Weights of a small transformer language model: 17 layers.
MLP neurons of a small language model. Each row is named by its layer, matrix (gate and up: input weights; down: output weights) and neuron, and shows model dimensions 0-127. Each number is 128 + 32 x the weight over its row's rms, rounded and kept within 0 to 255. Numbers have three digits each. A neuron's up and down rows have the sign that makes its largest values positive.
After each neuron's rows, "fires after" lists the tokens most often just before its 100 highest values on Wikipedia text that the model never trained on; "fires before" lists the tokens most often just after its 100 highest values on Wikipedia text that the model never trained on. A number after a token or word is its count.

L4.gate415:109129114093146137123149158140129192084139160171102167159076083184127101103139133177084081167121103154143108115107150074180111115113172145091091143159101155133177180108097198146078145131123119167104114140104104130155083159094103145131113093107130190126111084125141161089096148109113184141179162125142084139115129122105155194161182097142095142114170107147145054116143128134088049076134
L4.up415:095092136156158152118129135136115160055133115117161153107062119166158174100094118137171133139150202119040103167125122094153167096176152072040136140109081100114160149170085114130099164096100088126132125119144120207170059113153113122109148068127116106120161133061149162109109099149153216146169125081134130153098118139157083175094101159115139159172143171142129109157108159057140149088179
L4.down415:155167129091148147098114114132051118090105086128125156125080103144110108130166134115093113149185082063143122202125129134099164133117122186102077123146126141086141089170157155126148088123112113093167140102099146132137067117146121094105071124137089116106183180100139133089112138123116094178158127145117153158113192138116119096152144167142159141150096069124060112195105137103132111078146
fires after: " =" 48, ")" 9
fires before: "\n" 65, "-" 4

L10.gate253:117138072117082126104089128100140182174121144121097152129075193114119067205152176076136112143159110177136123090087099140159105178110132108067109103087132166126172082097095147172199186122100134156073146080107092152069148140145091171124103134085099152129156113175113108123175109116132144114171096151099108165112131125177126142138083085140128159147085121106100159159125201099150088093114
L10.up253:111176073098144105171145135075182117146089149109129164177178116078129177134121141129100154128124104163112105092148163142184106133161082057134105154101130175177164086128174154158191119166143164139192133093100141045104125100145079192146130114144041126119113109166111105129126168115123116177129194140158166103134120159123185105141150156163167172075149113116108162129155156176144083130147
L10.down253:063118098153124122114133147197175153142104154112123142199120186170099171124198136131186128140189153147164169153106162152128107098093106104148128088125128118156133076115104131114169128046139120177144134106187086164120122087106077096099108132120142142071039056162105135143164164184087094080170174070119162111090127124145077083149120162128172145135174072105098107140125106161115084127130
fires after: " |" 67, "|" 12, ";" 5, "\n" 5
fires before: " |" 71, ";" 7

L12.gate0:111129146097073139123109148121097190158159158122109083130107129113156059119115109179111146098152086114139188109160119129118143184172072208126113143160064133165103136193094153153123126056128117128197118134186137113041156109073162140189108150146069139121167121122144141140115057130172121178167148152154123129085155056149165187115122075150091068126127099091155126111113103136080092153150
L12.up0:112126076136094117143137126160146099153144113137163106146086098129116078109037081094095093141202117187138166132138130155170172152098181129131086177113116197133140093098095176067170108142139111115151094106094136087134106115117133126125109114119095107098149137133128178086095116109165145155141127177165115080172083097146119143068160108130102053147084132078090126126086175153134149093123
L12.down0:110088129066149105147090139143137172069112149057117096102105102141115091096106096138127096140168098122093174115174082115137098150138139121145173140134111086161088151099168110092116140161143163134178123181075155178101130113140209138122110125126101126109109142108158115086163138050141171113145093145134152146123120131101161127092132182058121096083126136083109095060181096061144124132088
fires after: "|" 37, " |" 25
fires before: " |" 59, ":" 4

L12.gate15:146129149107067145161174133064156154128093172141105120049152146141149144091111149075078168182131156140095107127076112201182095157062124183087109132146090189132121118177116144116120151140098101106139133129099118077131130107111091149107144113149088149152197115141153142166104131160147137083127143141138189132186138115153159135091126066165181091144120116152117122101126178121078148136104
L12.up15:058162166116171105207117158098138092147106096106158059072111164039120181118147134119145135112158119148192097128193133109129106126101115122107158072077119094150144102128121145141117144108119154136111141078098141107152063154138067106172130138131129151099081149127153110132225149138096139145195143109128107112078172172172175145140128107146192153058137128103124176198090126161165159109082
L12.down15:103173116125146115164098123139146119134116118137175132093164086163115132145174109142091121072139089124103099110162140155163132092160120051143160118102183133095141140177101075187122093120097060187130146117107127062131111140075072092174153145148130192124115058155135077151155124116138103124146173104107107146152170132153082115142137084127154181131155129118067125135148165158144139103119
fires after: " |" 42, "|" 25, " 0" 4
fires before: " |" 61

L12.gate762:089109107121118147149138135082141137140107129120123163111149127089050060175135104165152082134093087118126113112119131111107136120134116100174177144087104130153121070122131144111153098146177137153123129123166143172111187117184124113134105093144077127159139171136126107115115144122122129125108110092081102129088171159168156139131162175135111078110129191165121078057098176068162122119085
L12.up762:092084124106150140128126103168115139102119138109137128161128101190138111193164083103182173179127121164155166131159125125120165107116140122119162175136166102159086146130091176154143087106088153110211168075117071106157144024157134145101127107148208103178087128136147124167118123079052073188169156100141099109125077119170125141118122115115122115143111095166158124109129220152099146065087
L12.down762:114130139104121131148087108122161143116105134168143136085157135113116108147088139085098084187178110109172103083129086145150179195094121158174098092127096095109127160160086130123170155138164143132188174182141153154114137132159124153122122174175154113107117124146135135134149128100113081122107134158122120140089151131077130175121152127115154090127106130122184122176116168152105074106107
fires after: " the" 60
fires before: " of" 72, " that" 10, " and" 4, " to" 4

L12.gate536:188166147093076132107157132142177073183065101144113144108135104114220086166124055102145139181169085178092173103090121133085146139131109138134102134181065130150098068086126136134141143139108135107140121154079099140090169102137159156155119183057165087098118119131129152114140093128110128121152151108153182090120200088122181146140083129127135130150146168120144164153119166137138094102101
L12.up536:124157153124131127112153122170160118119072109134114122157079124143095113132147110168146218191117125120160092130189106110146067179096110147037098128107150077119148125120124127131169100088113183124103160144155147132111184111193119137135125138097142123086198151184095143165141071125158122122108105087160130128178149113098143115169136109147154143106082111082193138165095123118139109180182
L12.down536:144148095142128109115088123152135159074124146155126147125097170107104100123116141098149093196082177136092160118132154184142123192137140056108085107125104143194187183140094183163143163098075141074084144134158098134170112063090172104068116114112117144103111082119130136185100150132167161184139145174145164075101115107127127148149108144086143106130108148152130089096159111096118129133147
fires after: "|" 31, " |" 29, "\n" 5, "==" 4
fires before: " |" 58

L7.gate728:116136129190094042110151151131080135142123092171157146112101116073152098127114097153168140093206099168083124119122020142158132191108078109159148079107179149088144130107116160121152077191161140146109157171106156151118130118134105138133145152110154102153130078105152170099095146170123181080157106140110129101162161093109103164080107128104117108126100141083131136155073120104165126131151
L7.up728:057132106136132095118092095167111091130142134137083143120116140119181152139072085179186168184152116162116120128122162124092171139083056180098177140072133155123115133131085196058164164165119112122093100166143132091142109165122100134136156141128205121101096085118122090154078111131136130162173152132137137123153079141129153115101106058107089117099163169124137148094092097113165124146115
L7.down728:116139109119134140112127164156083118138164134128129135106113115121124137146118082197136115180095177143110127113092122133120214165108065158115173140085089153177129132146096148132117130117229173127141124177122119114134139143126171135110080157137165125134138073158133133153117133119170147106102182107163132145097083121134110111117033074117139154094196131163122154107120156103048094113156
fires after: " |" 54, "|" 18, ";" 5
fires before: " |" 77

L7.gate733:169126104103111161140145105030146147176081175136117106134114150140053132105132127161177090109126173118118132120196114147164119110076127139095086081065113123129117130121104201118131206134164189104129154068132152121134166091143122184187125070152078122123149076099124172148124103128088149140183162104098126104114150135098166122151113092160120140133181193185051128119107174119168115146103
L7.up733:201150120116171063117118120094086131132076128209104112071128103145152150129151117086087127137162116123094142060144125193136140155155095109134151134112164108165151093143142220135128157102116141157075052046121110163071119156164087173108081148141089136120146215149144156134119121165111154111192108156159169062130047123149079101090189100111170128105125110085099121138146128098159124140159
L7.down733:093094147132111185152139098170118163133099110108089111054207181118158140159107120083122141149115125144088147089074139127116153090117129130120098137192080164095171129073154145111123154146135148116063177126146131166124062148128122139111155121192150160205090164165097125100159146158170151143135084159112102128145043136102163086139115115124177200124106036130166155137133148140163137071117
fires after: " |" 72
fires before: " |" 66, "\n" 4

L11.gate290:119105101172110068136104146126109146125101097115136186119112137117103132153074182107218101099128168121232154183143093114147114068123100103084161105090116164086119140086157121121150108073142137154114103112148115090121142171189190156092170134154117107146158129138181143152134153139095131122172130124115162115101097166080169123157134174148090118103177136113160135246194133100149095034102
L11.up290:088105131183082117147129163141113168087105169156146182116160107112124090146107090169064116172101167158120111182159158165107118142140121142178127142063114131111103081113138148158115143130111155163097104107130114156144113070139166120120100152131157169102153116112173133123123180098083142106123109147106150058146136114153207129125096171155163146106149130120131172153072068122093110092167
L11.down290:133117112160108142117131137098101119123148161111165137150144162177149113140111152167161140105141131172135178167098128133104094115131101156166079159149147086136085171204174137154058143157147220125087085129142176116111121158155133189151099123145132164136130137132187111143115158120148082162123072167138182137160107140144103091154083157157111097149179156101179117166143082089127168071195
fires after: "==" 28, "\n" 18, " ==" 12, "===" 8, "s==" 4
fires before: "\n" 47, "The" 12, "In" 8

L12.gate463:097159130164127108119116155089157122139118141195134138095133111139159102079107027205097070150129103127137107085179103155126127163089104179111134131165080171110113014081126149166147143142147151093125115075150168161085133129130128178148102134144160061156065093070132121084102117147131121043115126182130161129135120116106168146165112043071089092051121125137113096105134078082103166170064
L12.up463:168105173121156135123043091153114195119143111129114102150166101091133117234078124152134183147131112122106146108096142176142124095147101136097101121086141115113194074148098173154135143126138099112153175142103141130123123114130104155163137139090142120110158076108113139182082026153129159175149148122151154165142094083159141114133106117153080136092176163153127190118155184083081115112143
L12.down463:093142126073072122080141159145109158071090106166122081160126069153131099164112123157141178160182155107080178111137094107122100120173084099149156162178132131129124128125107193108154125144067141127139121146133042158218133096124153124076142128122145113162159106132206119139098116131120122116121117118104144087095110127075114087153199088115116151164238096163129131109144076160150160082143
fires after: " |" 51, "|" 12, ";" 4, " P" 4
fires before: " |" 64, ";" 4

L7.gate253:124099162113123141187127094161068188055142148133237103159096116125141117088146159124103114084146128165158142184151171119158120115144097108150123153068119158206150185145134148138100110072131081107127154098201043124152115077035149100144170129177087122126173093112137139102132092132131176127118115169088139137170193137117145135147147154171121166072118152096172118169115164101159065098093
L7.up253:115059094113094114170098146134084209089144139149201161151082063178168142130117139106059092147153192116137121152194138126171146140167073125155101170133120160106130122097120111110073197108108137114144118176123099098114131091061155099103103103174049157139158140136093149130121104114103126105125137121140083160113137153148125125092192126139114185139127100124139161147132153068140115132132
L7.down253:130132141114118153099160082143065158137144142160131128142073080177146108156072123118084115125104150125163136213164181129201149096102127154157144104098188103138153092067119138150156100091141135117126134132125086134104178121086176110147086125146133094133177129151109167062179113082105116157087144159155136145165117148109129117085099092172151179121129147119197194154094127107156104102137
fires after: " =" 52, "." 19, "s." 5
fires before: "\n" 97

L2.gate816:097145130179156147151083108076146174092094139099119077181086080101122162144151167148105150138154140171131170155143120140136162125106161103124079138130130064196154100141190147157154145101118123128132117111139138169155141131167163138118105143109113123168138144115151102071172143139087079104158100125080135120135159145125164123106069094121132119123098107189177148122178243121085124124109
L2.up816:150109119160169206107104124101186131115103181127079155107111132110126169126138111128138165152186085167156072194191148117067136100095147126138106076106142071177141193173134087118111191134081093082156131165170122136108129083124163163088147169135159135104133125153163163136171116125107093123160161126107150144141133132126145150088139172154117147120109159171141097097138132169131192103150
L2.down816:180150145155077159073146119091096102111148093145120125080113118115163113069115101139059084129158102127165151154132110118113163097134157122153062126126168167106143113115156158082126154172127084102148150128105108140119072136117120109172151060134107114164104187144108176071130075176129109166144124102179101124130163095146130121146128133101100157131124156132170170082193109111116116070156
fires after: " |" 61, "|" 39
fires before: " |" 95, "000" 4

L7.gate108:130132144104137183144095143099084169123146104094147139129045115163140171189149219161118111137126166173123093114108111142193171113119103103124090156137115104137165164110125140135107127165176089106171127109102114138136121094082113133129142167064130151098147096061127153157138165125134150102140105135098117160117106123100138118100111127206184166100126122110176139154111141154132112108175
L7.up108:115106092135095183122126210112107132126109111094141142140123043149110147116104163146055135104155174178115094187156092139199140140170133144146129125050066141119143084140131143119118184089131081098139138155100161107153126089027128084156184084189111170144121124155131155096081109144131174107158098181124114137145127119117164143095083172168163145122091150162146128150137174115138101132069
L7.down108:177173126082168138092138098125107155106134092167166181108086128104131138174131108128056130128126138077187121221125151085103191113114162135165118098132167154152147125127139135193125068092172133120119130132076043123090120107076108144146173135133156099109142122155141150099143082150110075170084103142148112139133132139134134074136090082131119201107134092135216165140135146100184123132126
fires after: " =" 52, "." 15, ")" 4
fires before: "\n" 86, "-" 9

L7.gate484:084126163123144129192113128117106165097153105108138131104097152159097111121150121111105078134143103147136180087085123107096173058114073170148139120184164107163139157062105156168087177082136063156113144110168182089084089093045138142168165105094147130128085138089152121094126080124090129130085100140132166128168152153146152128160190130130162097087132102136106118131128158062049102139148
L7.up484:054171121102133122117127119164121178070169110143152117158111164152092089089132138150135119128122139140122150135149195141127153105132089098119131133127127148185194088112159129070151088145111107132135139106164202102081133122128134134106199107138101128189105117177092119103104143139118191087089085115096175131117146152121120139161171150138122155137136106110123079118107120109094107130116
L7.down484:105085117109130115091124123086128104110123117142140137132112152154056095111086137104060111177193107132121180164146124110081152110150116119145129076166116115092129168158137121160140080060151113120151128144092141165085139107042104078238066095145112151109107170159112122068118104157124157131138130130123118085146183155118160113093107116118133132112103111072188139176064066103134103121129
fires after: " =" 51, " the" 6
fires before: "\n" 71, ";" 4

L2.gate407:119221098179120129159121130157086158143106111115115092079102103168120142158145153110174149153200111152153151154108134153098106096089136134196160141111079089138138036082170240147060139125166098160158142124197077114115119151167222127067093155152106131137158071132128142140122079151090171171118078167147090131148166102125171138158139098165116114155130135168136135208187133087178142111129
L2.up407:099133165173155091140107150101127157143126119226179163093117111153174142166139114126212121119169167122134208132150156139058120097150084121149125140088094173057121123028149122112177147159061128163133079150170110126083114137051135132118147152142116146140128121109132136118179129146135158099089135100151152114104153155108161151174109178155120146174106098085113052154100121125170152179178
L2.down407:147128116118198152108116132084097132141171125176182154092115152145172126140142114133115142126202137105130118123088092132103107064102096194162124124110100153082109084119184158182124127153107134127126102155095130061129135107088156190208152113104072154121210054143064145147175170077160139146140139105115067126142138132142158075188123124147115138137109115083227117160118134142144093095161
fires after: "\n" 38, "==" 25, "s==" 8, " career==" 6, " ==" 5
fires before: "\n" 20, "The" 9, "-" 7, "|" 6, "American" 4, "In" 4

L2.gate290:081186073152057113093097169131122110161159117124149117130116107112143064149145118109083149103153093115086149147133123113083176085090096078141137157113147131106148139075147150093175162137154099124138072105221097118181160146101220142144130113136100126139129133121030128111149109095157188102082154050000125121148157162114182157136129121099165115108165134130161169109136150068099134043155
L2.up290:122171123122067114125090070123149129148084136083143103121143120129143164176167081133115221105152133117133152086081113074151174079108154133100134102153135143100115132107151090131099127127179174081130084153120086111102079087067115097155116094126085181067117156124181116156153123135132153154133116101163136148071158161074106173113093125147140085126081179114121180120158152097233068114090
L2.down290:161141175131135117111117122134088129159104095111101096114121113137144106118097131102145133169172019114156187143145162130125132124100140144078109175132109060131089127094100099106164110170089093077125150133098119133101117068137100085168160160185140144101159136122176157167152121169129096148098158118148152115080123119108111079142099149114165092141159185158150069127116168149113133118150
fires after: " |" 56, "|" 4, "ail" 4
fires before: " |" 62

L2.gate358:139076111115094166135147160093189135204092121072084075116108177122189087152092120161184116128117125150166068163126130154156124139080146146126091146135109107157136126172174126185134135144159108099156089151107155110090119129127153136081136206093097180120125125081189200115155086146098090153131087145138108173179166097150132123119037148147091105135127107130127130105187140131163103131087
L2.up358:140121149137200149120118170091153067140115111089184132160089083072138136115137130146109123159107133112144183177155109122146108126115161184117163122113107140097173072160140077105187163104155073099141149136153128132130111123095108110172101128132091196094159106101177174091158168116096151132154088127157176163135124113083062082140133106158153040114145135151168111107120107141128102192118
L2.down358:114094138124120155096136220109184147114146151116078145143164145187147158115109090130063127140112096161093078179129115114160180158068169177152171172121162112083166083158138097118102119118197105182072151078144145130097150153125119141160131116072078121102145133103101151163116150135120199099159144079093143153142076144137110115127095126108178151146136127124140100112114104122147110104121
fires after: "|" 51, "-" 7, " Shot" 6, " Kh" 4, " |" 4
fires before: " |" 51, " the" 5, " –" 5

L7.gate798:112148138177080104180198143181125141095092224138194119139123160127145108098083132169134167156111152151150138142060138125109114062096077158055176123053160117138139100120117180177154082112172148204087099111171096140166151127178109158144146124083171127121157136083105118101129193134067152179098210184153096097149137145082132188152138142124117153134128160082137111108201132134157139096144
L7.up798:140121125147096086107190145112166079095103125135138136128114124140104076117108097156098202134072133138119129143115092136122089103074063090168166096084159125110115197133164127141160128109138158168124109150131056142109099087194162132112119123109166122132139125102141139115134159099152191131134090187166117134131159080155132097173119156118113095148159138073116124104177123130114114122107
L7.down798:106126142179130117080147134121173095121155114138138096122121167100120099193159178170102146113111117089090140189111152112145107107106184120098210123155092165159132202118145185120124102135133147155145165151129109159119065096148141150157127189081138126098183126082102146095121143118129139111161112163091099124171123091163097072092152104165108153145151209077189112144128078097159135107144
fires after: " ==" 28, "==" 22, "==History==" 9, "\n" 9, "===" 6, "==Reception==" 5
fires before: "\n" 27, "The" 25, "-" 4

L12.gate267:078139078118124107169108127197129127124132130117106125159210133149129124048090114112141085141169152126119154089162090199116103194113074147151086114097142096113146097105124095111133164149174208145090132135161122154116157102122142127140113141112127082099053144067099142103202139113178140098134153121151116150212131121149143100153115148091095102106153085168143130087182156050059135149173
L12.up267:138137088077073121098167134163081111149092125174133116174100113146113123133123139053096122132121138099096117145177111138170157153120081135147147067124066138124073118097099139142112101181181143083147199107145153122041107147073113138151205157118132166090086129176112179077149145135164166137127143167169181113078162074189112101161184156139059125122103137087133140122116103077089100102097
L12.down267:152168097157142151088150176056147149121124105150212095155141147112073117173153137132165112097133146016098164147157087187136176139140092126076127160133109130157080083083177101145120146122131182111061088122088147137116125113126104134178170136096101176117132138089152142130124078195161166059146117135156089086171099158097091109150155163170096138102115102172128108059135182119127158166117
fires after: " |" 45, "|" 16
fires before: " |" 54

L11.gate198:132123149122203188162089121100149118153137159140108157122107171159141134144138119180149100101110119159140159129103125128148180093089106133177101096108175066209130092155174146106178142097148134166174111118123111203140087138119101077132113107135132111092117159153137196152147096197172127138150139122108119108120205089086162132113160118130145133098154103095120086134110125086121107113164
L11.up198:117177125127150083147137092148176156178049119099094128144071107101082122141078108136123112154129111078125128098171112164141129090083129069076074151064114141130120114190149059147135124164075157092134159127126124102098085186179096179116137146147121079142135136126135153143150146156097110129164134159094158115131145167090125119155111164072176087137121141085121100085170121125133061132187
L11.down198:110166170131142129143097110111137093119149132130132131152153157135117177127161095155171090059059140123137121124125104074081087125149149156156116086136116092207100068093165160072171125142166116116135038139102102164164147092194072100116176141148101140130101143108114162078155062150174150121174143156122135120171064120062199093148136198107121104165129120121101093118129104083177189142071
fires after: " |" 84, ";" 9
fires before: " |" 88, ";" 6

L7.gate705:159087113095142168138170107135083129097120152110125130162097151170094131106114102167116109085113143124146133148119149086083063153125151078133104091121109125174132163149123162143104117139144139125094140096126073072170166131100100098161116087165137106189156110111104169093135090219172176155110121149133103125141100132127174123163129151126116249108167095114065134148123172127105050085132
L7.up705:096141144117134078072098155137102168099104043115143121218110092161139136172126170114073135140144147148084097152140112193148142114118099119091111144139134165109092120126158113141111148119125099133161116146140127139104117081114104123088153141175107162113101115098151151083107091139149173074133103126127088128083131157108146161096115120102167104144141150101131135171159143087078123097068
L7.down705:184146048118116147144114127045085139139145177133143166153064081156186129191084115044121130138152093087141155200139128128154171145148160150144130172066091069123114110103082111172161121142113095153141167154090117109150154162121133103107095108144100120082175106128096128076124107147056123096134118128096107145093091127128129120115121149086101099128096116196124134160130139135134057153095
fires after: " =" 52
fires before: "\n" 53, " the" 7, " is" 4

L5.gate680:155179175092120116150091150148071102140119185120109139099097156180148122124123113079135121155165140094105152118072167185154130106114084136131162103156151090165144127090155152159095176202185097129144173149100129183140117157123127128127129115164149112084070140081132117145163078147141110163139202151118159127121126118162172139124140091118104174137204110154154156108128129106141131104108
L5.up680:062141143177102162138131163159112089103125155143149108114119120126145065099084098122142111152135168169146096114098197099128129145123131084130157078178168077123121124119088084142142097097153133125127105081115133185194091095115158135184118098089112115118042095129167154089183172111154170178110176144153116138124156131105143153095118104116134101072150121150146158231149079133171154156095
L5.down680:140147155104148124152161146140140119154103124102146087146136140149149205123125096130185065146206101092140179097113164199113170123080119162105098122143132144118123118113161175103128126169167095147137149111129163176145095079200143161171130094172087115127164138103102096142145068181117114087191161129130174125099149143141156162151094084079121111145191153140157121109163097115130146102100
fires after: " |" 57, " al" 5
fires before: " |" 61

L2.gate517:072130137130108079109152071142069196172165083161113132119151109114126065126145125121102121141116169117116144173112118084149154105157090089066125174146085116109153146136102090139122169144140163166146136103126122142156143140109164097098157129136122092132119144067147095076144092121125139180130156137102114155130127160118161134104171118081172086108149097121161143149151173090134141099107
L2.up517:087093135151095135131162095115171050153145131122053174133159095116100117115103093169171093160134094152119155192101152124160157139106135161107097167051136170168121111158122152086137087109125144099121152114086117134128116084151137180107136089095110122149112128147121129100091109155081140077141145125120149106084157152181162097087165154110167078100131171165195101196112162129145096076101
L2.down517:144164108116133092129194211126093108140117065147201156113133145114151133166114158113082115206108121122157105112172164107101090121053212173097130184139131133145180161113121158136121119094118144126159149121103147118119149084184128149131097090120197098103133165161115107120100126085129110156133094107131122088111116112149082139111184143176168119120161115138177097160131164177182132115156
fires after: "\n" 43, " =" 14, "|---|---|---|---" 4, " Career" 4
fires before: "\n" 91

L4.gate610:104111077139143145117126150137160125180143093198083089144118058156191077102115100074163169136146150171176129078113135106161121175106077119158098151142147140091141053060207124158083175120116091157144132046096162209147105082137162168100117133070158133100153161130200175146130094103149116157154174133084129145184117170196123156107142086103105140144143155064078165118111169122166074146074
L4.up610:129138092183126060057092094123152130129176175194106091102166128140152138132138099120130163137139149160164113072094091162131145137172113130149128184154152118114145126122169118098099164121167100178094116101120132110161123126142155144102111132096147111111076092131133161114148132095116113148130160136210072065088111157189131140115084097154154111061117091095101093134147135098070089123047
L4.down610:149109095162181125129118131139148161117137100117112150128126072104159156128116202066178139158093167135130123174086205102159111149091127172146129097118073112093132117148194147133150134123082122197103125099105131147093149099135135141158138120129174145153085144159158156125166079107145145080170135147095106141120127110131044103097171103122109158187159162102131122157079122124163107104108
fires after: " |" 49, "'," 4
fires before: " |" 39, "'" 11, "'," 8, ";" 5, "–9" 4

L4.gate167:103183150112146162118129092177119132109182153123134164124132066143058134125155090145139117122100116091104137106126179093197172105199101136172193141141093098125137116124157090147219089147155147160153134105117135139083101093120102110145138149157101147097142141133146133105088121120069210136140149100122158167159048090155111171147134133122164092172149105127163176052123132124138192112124
L4.up167:185150127108158097107167120202102101145147133106156121117144081095098126173134156158123153165186099160111102126113163168145135123170150124072146183113180134115093076193142131118133113182078196078190078128109155168096140137143099065076094118115138141129096117056173101102166112163134089060114124115147173137175114161189075149204154155119136131101124133117131100094114115112129024135160
L4.down167:132135134162136106138092116160113072153103125135150195111129080093133170175147151058187147102073150177112089130111100118172150118109105109180081144038180108144131190148153104085136096140111128128151146205134108140154149077135098103084155119146108092116118124119117158167150117131104034154159133124130126158098090099156117116140119145141080088129145131139178128067147141098182113115124
fires after: "\n" 28, " =" 21, " the" 6, " The" 4
fires before: "\n" 25, " to" 12, " of" 10, " that" 6, " Species:" 4

L12.gate193:109156137132047105150139135196151102126107070100119105175186125157122132113123065162077148199121151127108158078146135131088156181085149140157151140143072092107110086172092137148197101128084100125141099136194118150069168109111107129142083120171174071074149133127197089137133061109167110132136121098128215122137137067133154103189175116174133120136134173141161191102136093123094102081145
L12.up193:168169097124162138141099142149147175162104129124128134159179191114143071171094103112127121190181122184098063128146087146116141181084088189093160101109092102100117077092112120157101167123145170168146168106135155112084126130136143200150178129084075128051173129127120116130089124094098124109155096135144175139139113125140179134150106133134048067124167132095080155091140179104108128122118
L12.down193:142120094103142112126113158149103209060144157130164166086104121198115159103147151172142148198111151131138138169100142137066145166111107108134119182125097129112099104123126158139162159086104146118124113180100153092121109153120059153094128164161217115121120101125177140105135100156160159094089115059119172105054101141081082076140121092188147116099149097133082132088144159166140104144156
fires after: " |" 58, "|" 30, ";" 4
fires before: " |" 81, ";" 6

L2.gate721:114167097129146124154129142148131131109121137153097087100131107192078142131169050061143075088134121098151093097094136077191094190122133139124100188050134168128200124138138084138092086094144156082109160116148138101135123137107122165089138119203173178103144150159113109137149176128128147121133151117101165165078198121055119138133129075107143123115112154125146109118137196123123087122142
L2.up721:144154117099140132127093109142179156168126097108153099138072132138090079129122038094174094100123078137128177109116156135123087100094127176114119173085123196157089112141138125185100125109111146140116127118141102057134099081101104146096150084151137126120142152145086148168103118133138138170129129080163138093054171134143103072090142088110122138183127146133162123136127167099108089146143
L2.down721:169098122099128143133091110131113128158117107107123120117147116181108095125166082104118095146226090118117136138168188103139211116089102109111175107136164198049156099199142174151093105086056111089179088120075128090104130075136115112161147076160143112121102147196136114113058122103160116099130104105183135091130120130163181168180111140106096144178088157111177148123123143156104112113165
fires after: " |" 35, "|" 22, ":" 7, " Paralymp" 6
fires before: " |" 47, ";" 8, " medal" 5, " –" 5

L11.gate275:142132161081132079149199199071062172124103166109092170111109182103156117126154129094189165169176175108169193090144098081131178080145159084111090066116156166109126077159118145079133103143100178114144114144158127135094149130158156110135079068115077106141117155127139138110170060142123143135154100116102124152157120130139133150120170169106155169069120090116118116075111143116206110087091
L11.up275:087143132130113153129133208080134142171171126157072101074157156116159115146132102130125158166138197145156091109141095124153178088150155132125114105123139083119095114109139146088101170144160129091132088124099069060092099158147118212098139131151113144114152147191142119123151106142126182135129124107099171089115116114156073108122097157108175160128083101094172119064091108144075095155045
L11.down275:139079093090150128145111127101086103147133059119162193143125117127094145094091150136155161158191170178150098156136195089124154117146125141150151100136138140109115119133139112127165134110118077160117117134112119115081133199128146173134119099111104084115101130184136177114201158113132227144109096093125175091209133106145154184108156112112125090162143134163098094093156178056142137127131
fires after: " |" 27, " 3:" 14, " 5:" 9, " 4:" 8, " 2:" 6
fires before: " |" 58, "\n" 22, " in" 4

L2.gate441:051107125089147119131139114116147115066141124170145091095098144163135086132136040124146147084105102128073155143057197119171103140139115133094099138148183053114126128137049167116125091169141121072161163144101151116130141126178100166092093106134171127146143117137101112063119185083063119113129103086156158150106129132104121169118136098118157178122124115205117192065119058128117143100115
L2.up441:161177106159100105146136137098175077132098168098068111115135144134167128191155123137082116098135116135106095157143112160209095175106120132096098125122072139148159157099152107140121123151111124066163116096132115120115162129069147105138157028183164149102106158078128153132161166117210115078102073141130105083032142120079086113111152102115141171139134151093096117082102213107105124157091
L2.down441:097151171055145165105118176133150118156133106065164102130175164127115200166081195152113099179156096121095131136066086112130113098141137121151197153196123235155135143175109145075133150118057107069124147085130060149098127083144106170172134117113074126124116129150121085082092113148124106103071123093162141134136149121087049087121099178120119181154169106069086122173155071114141165118127
fires after: " |" 59, "|" 13
fires before: " |" 69